MLP neurons of a small language model. Each row is named by its layer, matrix (gate and up: input weights) and neuron, and shows model dimensions 16-207. Each number is 128 + 32 x the weight over its row's rms, rounded and kept within 0 to 255. Numbers have three digits each. A neuron's up and down rows have the sign that makes its largest values positive.
After each neuron's rows, "fires in" lists the words (lower case) most often at its 100 highest values on Wikipedia text that the model never trained on.

L8.gate128:135162091104135056165126160108177107119143130120112121130232183157125161095127126118076119202199118168178122122138031118153138134097126094125112200126161137089204159159115153114138163166140124131148068134127070193100113166098144096136121085122071147086117088155119105088087120124151088126140142199093105112115144128122130111172067154168077158099118079052102142102119155160090121134123086127136165160109115083163166078147125110096155091108130140115189145149171095154030200102154134171094092157140106118104138110128097129085121110105107106154097115217144158161109069110153163168
L8.up128:061049137112132112175110143132209155135138128118157138183117143085105085185146138111182154133175128064104096131116112110128153144125099147133123047071183082101175132132148074092166138127159139115114127089085184129147150040162091133172159147094198177128127186155136104131139101088068075176131181064124063147134135160175121156113128185155136122093086146138126137192147116147100111086130115122066126114105099106165118145197102112144126101166119159110111071067078138145134127136181087086188137115161089188107109135180118109101099105049124117188153138108147106123183113137140086165
fires in: "as"

L6.gate141:113109122151121141090180086128099151149141086141123072106134151120123116136109115130163071177136103119153097166123118162102154153108168147147077100114095108161168136189118123122125089101136139080115153141191083098088104138118139099214149144136097102121083142107161142150147132108095193127090107170174160108102073155168108193070161056139116166125138143180082095177182140108054083133137174124138141113063163066148161094134128164086149140179098138123127085077103104134081103092120138147128150116083122146104179157110084165093134131083124143112134097103179171161111103147133161109
L6.up141:133109126116170157051130149052130133131112062107103060126127137197122115140124130115125138166106130142026084106225045144064164148128124083100123130105109143122111149195181130107103088120155123136132099093154108092067120120153137109171112124124134083143107178143120106118092158107127116157155122158156122048113129091150137186104192087074113146136182143160122126133107151091099093158148082113107127132130122127150103064123120106130110106195080107155079173108062149125084133086127175140123135140161095162146177109082130151117149081092105149107156101182145143184084024158164122077
fires in: "of", "been", "often"

L4.gate475:150134166078138136157082163105171160107150146069169118121117138138100132188094161113157122076088133182108172174170060099131161056168147160094136109210120127152114147157138045116158160078120121115081186064096112067079056107133100162149106133123150116116147101134168136130116097094150120106183147124165138182151172123133134098122143138097145128129051176142138157116133143121090091140138112121108128086157129150111136170147072124105062092111123141182104163135119177109175135142100134135106118141219159119116115078173110161165115138107101146143116175099107145140106082143038121206
L4.up475:107174120128123131118183119151073172143080124120106135127108091118190144121036093133101098092137107088138207170168164148142120142126145162083109100079159135117128190154131123100160141147103141136118100074110094127220099141130121162154191146132131105140110140141159163141142114116153141154176100122115037170110122135122135191117107106152135120088119136146107100126127125149106121102066204107134126186145180079167102132123148120044106133121110123076133127099135055119139128129069158215146164065163165146101094209103113195121080170091126106134108172172158157164128126155128142094
fires in: "for", "former", "ship"

L6.gate230:125056155122124170119123095169141179147164124217132162145111134046173176151128159088091151120139140127174112126136101087117130098128133122167106082121122123093156131106190183105114129058126084163178124072156134131141082118160104167111081084141080109151112128101106117099237145142120182117131116162127044156123159125056153126169132098184161157144129108132116152128200121103199113107123136162133047121109147132097130107142172118165086112087105108108112071096083049135079140141150102108100153140104146149082117129169131118139124142153122102127094131146157141053079135104141097185
L6.up230:158159148097093137131128103073230121080114140123154180113144147101124136128086139146159207107156141125121103164139091139163071089132066100158164086072144130094099165118133255136122135100161077148155112076110129129159078071140103147103136113166145112135143177092149131117117203073120184148108111105098160198076118114149085146124182172094137148144134106113096193115098156115181132111101075131164090136146105087095147194126141137125145123184150137116107148129140173149125082137095089088127086136139071145100094143160172113187114102137121162148147066131130141115111092116171143182
fires in: "as"

L4.gate503:139117135097141061107161097104124119121151143184233200127121145060104172050101155159101084185122151149079151144089193080106150177145127138147174099097146133097118107052130100148082135089120126110137112157112168170182108112124125092152171127140129116099145139084099065162184122147133110111128125109111136102160136129095138086162096115194118101123177167121133117143084074139166150141073086108126131094081103082119123120126144139115129157099113097128121125134136114126129131112076113094102136149053137154152138127213117126138127181102139097130109157161132132156173129117084189079
L4.up503:105040114091087070122128076111165142125127098127210166149205135065129182106125128122085140175075133116129180153148186165133147125183111087157174123087134138081153167133110077150101104107127130139153146134067135133142130155111173122154155117119179108124130114138129133138161173147106091146095160125106084102138125144104142040142122144211125135103175204137095151132095104138196138153089032068154102139115093076147112151087154095122045099089150130095108185160104107126111131130117159161094133177156125161145129065153091129122133137070095108132092133131124123152147097129093163062
fires in: "with", "are", "were", "has", "had"

L5.gate142:152139068051156151047138036156124092163098130126108076141171145127136121178117147101099152091119149144114120144205096151105132124136179091102097101129122160168141119217138137155112136142085142123119169112119153102104140161107092113080109090158163145152123141138136183144100112143152110151155108113160138104104114204149128149120148059094128133127145095087081115039161134139100127067156151156156212133162181097197165084149104169143148079157138153084078181185093128118124130133201153156086144138137102090189081147173163084134121136133120119112075079147153140104071129125158126084
L5.up142:106160136103115165068185070137104137149100163130145066132141112136153161135103156105081120135106147096130123124166135129128149142141101118158075162142131126109165116195106085090107123157161149133173114056081123110156158171107125131098139159057170087153075134228152116095156148125125183128130093149147151097139182145114134123040120092171124176124119158172109104200156153126118115148153107133084116128162130028158113150106114184152140126178128136109132187170096126143074130159160147168109201183164109126151115118171154099098125149068157093151103115123137126091121087128141115099
fires in: "of"

L6.gate631:134084151148128187000150069135130158110133089181110088134102153102162090148107097129123123179124094155084194163226116140081137141131105134094141105123094137123143189145135147128102057076120088110169086110183161105133128124075099147134095134136130132113074179103141137152071143141139152117127096148147123158162134180121108156149148073098126128101206119141096121087196129099107087110165146116095184140082129081139117093206172143179112098135106175143047150114134103150116129157076135121186146112096150131151128182116135158165117110164142118105127110102161159139145128096144128090
L6.up631:207175135137108151089086042124174071066107146119085112129205123141143162135100099129079152155139089144133119135061168113149117097154124139120101175148078184128166190135146150103144103056090139089103151130147146133098103127077116132068168141119120126145109132127135149141080143184135180211143155075101130172170087110139074126164106098166117121124112088174126137134147114127130142152092117081169164201177141112152136106119118161122165132101113133131162088164113053112111120179149193098103122124090161093124151065145127165136141111115110102113131088148124157124158175166176208139
fires in: "years", "only", "day", "into", "days", "to"

L5.gate58:118146141091172167094105130169105151082133126195163114120076127104112131162139110088122133154131149181119080082152119097132144221124158114183068098155136210179113122126108118164135103107079094107131122145161147097139131189123095046161127128111113117159082132131134116109139123094089117102106164187121136111108109151128103118106129184178107109123132155082107126147101076123076135122156151090164131054051161083143192073117120111119169141187101175095107130121122188114147107150176105112155107120115092142171121162098138183101114111164130131115103148149138142128104186073082090077
L5.up58:131126108104099156165146106126097131099116170114118176173081115112182165082111183144063116153131128185136133128117118072126099088121148117167082181128120136199157144070138087170140074154116142142137134158110169161104142110162141101121127113137114193125156104105119120130097122090080121132152150185115095086133120044166160121142109131123099064142121133119110123153104064111128124170122097092118032136113187118116087048118142193145104149133162165114167085068148128138169100110161107176085129088151097144082169130115119134125136154082134068119144143052137108119145071154165154109
fires in: "and", "of"

L6.gate603:191114118089133093121079173133091134196162187132137162133142106125104184132128162175096084128078113094141111136155085137143156109176113163104086112108071171157145094100099074150175123153143121140100166131101149194174137125125120138087117111134152092080103109104140118167050144127112105105107161102115158070053119093109184116140093176136093137178136162133131078112128129135165126093206102055138114119056111165103089140128137111139124091147118166118130150133136150134139097105148154128129153133120209164104128090142127116135114174080172049105097122107164111133103165150094127091
L6.up603:187130119113170117129145180117068146177108131048156136158074120118129137076136144143113140208083146175161121080161109116147126105159085138040126122086098192136159158088127139154153104119128100100146140095082173145119165159123144127086152089107118111129101133139101086141103159133155139150180145162098096092150121086133135088172091157124100133142152140126135102136151109140209117138130103115143160145126136162070091147158078148152177099123076133111142159121167186137112113085198180152090113195074151147143141112157104070180118158135104081119112127164169110082084126164097204108
fires in: "with", "energy"

L4.gate632:091142147130122124125073119103125089064116150140076093148115153100134135103123072102104129129131010119140110115082056134131124155171135088146105198120109168157129152108143138159149139097105125101166159107141094148132133120088166149112099115144095107150094077187108059120140126125069146157137097105154172101073064079139145126156184094097200114144099111176125164091197125135143132044149114108115108184097116140154160130151156126173087148105138131096141114135078033123078121147180163139175165121095151128108187102192166091194130152146104124161129133152153149120103128133110132126
L4.up632:117115130135100168101150151102133153168150128141150139144070109059142110147124135136120142151102109112107141124136115148151122102112104122129147042136137106131148118179097071118077134177135108150191101124149108098179144104110098176141094068178148210123102150029097085129154128094131112037106141144145104160113197121142152078124097123193138164200080078171151173148115151128091125145088172180107179127077127136077109127096125117059091123184111132179088139107141135152182157118129111102179111101216094131159158179105064140123132095089138087154133176073152086168224176105206130122
fires in: "as", "while"

L4.gate65:138180160112156098147126128125091137115113151170122106106164132118114115129102181131135145160132139142136091132125157149153068074129148090146094124137143161095142107087117150130145138098128144112169093133140114104146115150089097070132164169130070105119137102151148172108121122166115084088140129137184150085069081105097169124152135103048121116097154114140130162120123163150121154080101007193178082217129154150149078141166106059135109149139140173122122108115080144138076130158125161160206192111066131144091114092169088112143122144147148147076125158133082115217074122165099147095
L4.up65:100131144066126103205141152122134158124110158134147130127156130111096127109104172115170091124142167117126085102115168139125056094126165154138110094154144187127153106059107217132116178091136150106161099186143107117137099134075136045144169170167120127118149109139154178112152116108093096166124115164155150110123085106115156120138115080101124096126181100143149142097115118157158145096106025225174105168172138114107080126127073046120143145126121194109106090140079150166131138133169136153163116142085138136100113146150142127138092136109123149080127157112096109171077132145088119066
fires in: "part", "about", "parts", "able", "above"

L4.gate592:096074120133125063121137089084154096133140090142128140112170138131131144113105110109210136065104106091089149200078148063123114122122152127172113185059094069114120115092130147124121162081125122122124122136097093123148136110087118114173177171187136136128117173138121109091180208134162100161115165100096076126135043112138142104118120106104131122133070147162136107118146118138152150145071084111138097101122127131134118134073204195207122202109124053090084105156132156131115146123092169175095136163125133146058145077123112073112131114100152127163114129183149133148157141154150206172
L4.up592:109140099103116156133106131072134113188114079189149110165074128090129136113082156180143106149136105183100143128122135076113164143109106169163164072075144059128128163108133106122124138116147117088166030104143146178162086153091128065130159133163139190133152134128087104147119101116144083088122180127152088132151105147100173140202141108166144114120108131130144116095135076146164137127095153145135094082099101072127138142094110193124132122090096119100099075176128125136134206078000134144119138128110178186146167148181125128114114106122145115115163120124134134118175151080094160112
fires in: "was", "also", "is", "as"

L5.gate77:079109103106156069111109179187167121168059119127142134136113121084103126162139089101175141141147138083100146157122164105156146176128139144121186061116173159049144118067124167162089176096069142134122109124146097138158107113136069150143164121078229095137120180088088148118118141130157093105121157120081077127151078096179145135173171132129127094131112143094135159096115086115138119087100141080187187097106139133085114135123124020140103177131137139148078149137117180130127164106140095089137129117174157084141094129135090123155129117183138193146130066150139153113125122148116086125
L5.up77:136139121214110124176115152147112094076194121138107137179082111118137133122114137122130101166134161192101134177083100165152107129143096168100135168097085159148128099109111105103189093142116125166155134159102161147158115135113135104167136078157151119105139129107146176185162132077114165120108197118104041140169154095199110148167154206180119069126065206118149130116109087119111162139184111121118093132102107159110139118092168168115097151134125142133149068149152093111169101100158124183120107115133138161152133079123201116154105144123087102154200125136124130127166085132144122112
fires in: "and"

L4.gate505:213147140176176152048153160179109161120114164107076122091117134137132104174128101107129199099105159102152110152157089206169098074174126125087103132133104161154137127206124200139130084138111107114141139149158173118153131109162141192009128089095185115112146094097137195155092066159095077081123121136116142116140140129114094141135156132097070116120141094122103134121102128138146118149131106139131131174146156154131095094184064047167161115131176129101161158119173093118193183119116144069150116124157105093149076067088121211115134117155126148076110162105142127107079121144136100150
L4.up505:137167168136138129121120164201119171138098137135097175084088107146128099171159127115082135110178155153126080103086043124124120145169148153097150155143141173076131126143131255104126159105145075112094145111147157146118146123125145085102174113123164080118179107148114118147099126174092153113154084135135173147180111123070104164178176154080096098137154130063130143116136070122119117164218155063134148133134146101150134117165054125116162098135172174078152128075148107131159137146176121135157116128139095108170100127072139173128099141170162177099159183166132130045118102140116115131
fires in: "which", "that", "who", "used", "use", "using"

L6.gate407:145169135126094178084115174086127128059165190174197160075132122155129127107111119138186074202092100132073236110158078069110173126106074155112087109165085115074154139141144073144115084128132109164091101105126126128102182098169079194163087198119092166137182175119096102180136148130138131100134073125106145104124125134175064137157089132108124150120140116192096158099145115118132111135124108090086157103155155094152106097156101190138189109124120169119182138114147141105110187169157136114217158104102200092127103147139121157164118131148167109107091098115154115120107156140156116126
L6.up407:187210105196109138090108151123089117130120179179142125114171124100151170183149134122163153130090109201115107125150131122120098045160173093133103157122122157119101117148156161129140105085137134075092087158095077126122142107138146099107133079125097057133154073070109130155082084140144087138142145125132109087181092095112107109172117131169104156109114126149092121114138130128110148123124122075130051120087157099151091146191096167070196149136085132118144150121127100114121132183099099118141105135063120105204146084117146107126124144154203136088152142141145155131145151152117142136
fires in: "to", "non", "near", "total"